Part of a small language model's weights.
Architecture: LayerNorm before each block, learned positions, biases on query, key and value, tied embeddings.
MLP neurons of a small language model. Each row is named by its layer, matrix (up: input weights) and neuron, and shows model dimensions 0-255. Each number is 500 + 40 x the weight over its row's rms, rounded and kept within 0 to 999. Numbers have three digits each.
After each neuron's rows, "fires in" lists the words (lower case) most often at its 100 highest values on Wikipedia text that the model never trained on.

L2.up572:481515521494544592450490500474530582464501419575509482510500524501470535579456520489553500570494527506503442503476477534538483519474463533487481514449567451521470435504505521542469503578501486528470439499476541443490504538465498493516537465503430526490415511505481551560455438456521592497437441522454517501553590487537485474453555444512569467528473517416521515531503516439440458485519549478549446538475480509475488488527530569433487488401584484435433538540487441464497506475476495568529429534490475456555480641461508529525511487488539505502470518473471464544533407493468495604525444460445536531539558530527562549504482455423570491496534480472467532478458513482510444524562503600437503501481516456544457517567451549572562500461526437481480535511428557503587513462498481
fires in: "who", "with", "which", "hearing", "he"

L4.up302:477482536467519435562473483498563491513554509531519514527494436432465432511512474390489545539453482483546528540496534490473557525559492584581449500486510446479495422432451455524506523444457497531505470359513512440490535551470502520427519512513550537527468479464498487477508518484535485515522424437505530480474479505572542494498500531496484484504483521425513492426500513565544537562515499415559453535487484608517493488516491508539474489562496403614419516463515507486517514463457512443536523552423568541547568531527540506491534438465494468526490449503447462495510519504524519511504539507537526562463568510494542464521513409551459513469492503549483451452494445547406499492528445505471542463576458528514496564528477579483470529554530399545517479477485479439565463493529490
fires in: "an"

L4.up376:490529510547492501371453445539389514514472467523500562432505420485635467531523548532461466493538493501538529474446538475532597498555421585556511495494550447551497546537491530485481523527499463470523466490537557427510536476551439384473495477532562564510518483491449549489549438526484543499579490483425495510518481566546471442478531496567547513529555543452445466431486559441427526530476491459552474561408500481514502518477546467506512521539483437528439514482506548441536429470440540522525467512508526490508440506509482519463465553511466540486518526502565525486471527522487510464485535527527533417490515539510511449486513512501474491505508453573470505507485443501441525488504462588515458539524480524542523432511466532567525412510515519504554584541470456533522529536508478
fires in: "an", "million"

L2.up940:461481478454536456553436510521518454469521515539538471522489516549461517478445499452491490493457570413530547525485553527481451495480539437496478535586496500502485442599554420444514536506410500521480422525437611455517487472482497435499484513542483492496505583460530567496528522455531457517508459469454457542432508512514510436545442461550513468552471445476530533531470501478554524562480488487481483515517466618564468519497478526577462480487490552504506457489498516438539540565540468502545532518456523502493474501497475477482460445507503522557481499535527472467550541468524532571574491531528552546492595512447520360474542476510519469506540494543549488467526490511487523504569449474484488520530479539506506516590529504476491615567496470546511515527548534537472542443566495
fires in: "it", "such", "those", "these"

L2.up1587:488496472498506493433494503478559520565532579500528476477483462486486573485464518406515440502487512480482467635518510446490509454507557385499431465509533555440519508490511531451602482554500449528443546555459542461525541500595501433473446502491471458523494535400491571520458521508512508533514592460479437571477601541535516454464491497488521460499418527523478515537447482518453556520422481526482532461529468549510493530589528489417489501513513545537471533477514516525488536522523448445511589538521465585401513519484526455448448480509459451502503578506521530502505476492486548488518499521478556540423557494505561506561520449549496507502490551446472488473480460509524495489529456489452453466467507529493495464561501445496533438546501533508505550589463497520536524490513474
fires in: "she", "education", "her", "living"

L2.up534:517577472499469494460534459490544544498534539452513503476482522481505472476488465452523450532527433438429475517487531507424452485542500462526480530452454433451484528552527473603496488532460534457538529527495421553551508585528531538524483481485524469477470489526447560414511540528456481524486497504547548532480548536512558482455512521490511497553522449470526451451499522487514576513434473532551527438489530543541517520495560549447517481510566523534516508581453537488489496534540484508471514466471528533470490484540499442500511502440501535467510524510594523563524470542528508450576471542515522509553454457542506503567485439495469604489465522453419473415549498473425513537507425467536507464499520473480543491476463460415616437524537553480467499540498508396509478471534442
fires in: "with", "sotheby"

L2.up599:553500469553449494472501488460445538549528499545509451469366441510566541529442467544519486541538492446460492521437532522513507485449506553502572521511542464485449492478456366533484560509452554453449525533465513461533504452438512518488455514550499527577575564471498543431507501542484506542512510493556535498500498496530505484528525489466501473595519492488583481579457541505513486459508480550478527543445521566515494495483538567431448505407529588578521512536562507514525440417528497564484529477496500431536557483502522478506481485481444457462489515473518472544485515536492518456491496460602428495529517428521537518485526465496446549498518542552475498478477421499485501470522524454582517483494492504479528552427471512590473532486441535503567473442505462506498467564464568
fires in: "as", "s", "town", "city", "village"

L4.up1762:519520499528493475498584491503464446476519526461480482548470466486490549513584464443498541477530471547451527453451456544474529474499513504404486420538450457510489454473506463451557440443457554532498513511516536546452501477461526486509501493428476497496627520469520560548498453505436486519515525515493495494488470508521487481470469519460566478502539504478491522549486488460474490550504477479504503479517492477558473521549544484511508478464528628543527444495508528541478444484520500480575464444474532467490446519465548531465498476535404547535478503540461586424509524416563515497493470550502504538536403458519497422516459498464464461542449560485504420458439560580525469535507455535509475544506517526505520498491493577531510477536471493486539409490541504516435484495438536
fires in: "which", "known", "is", "made", "making"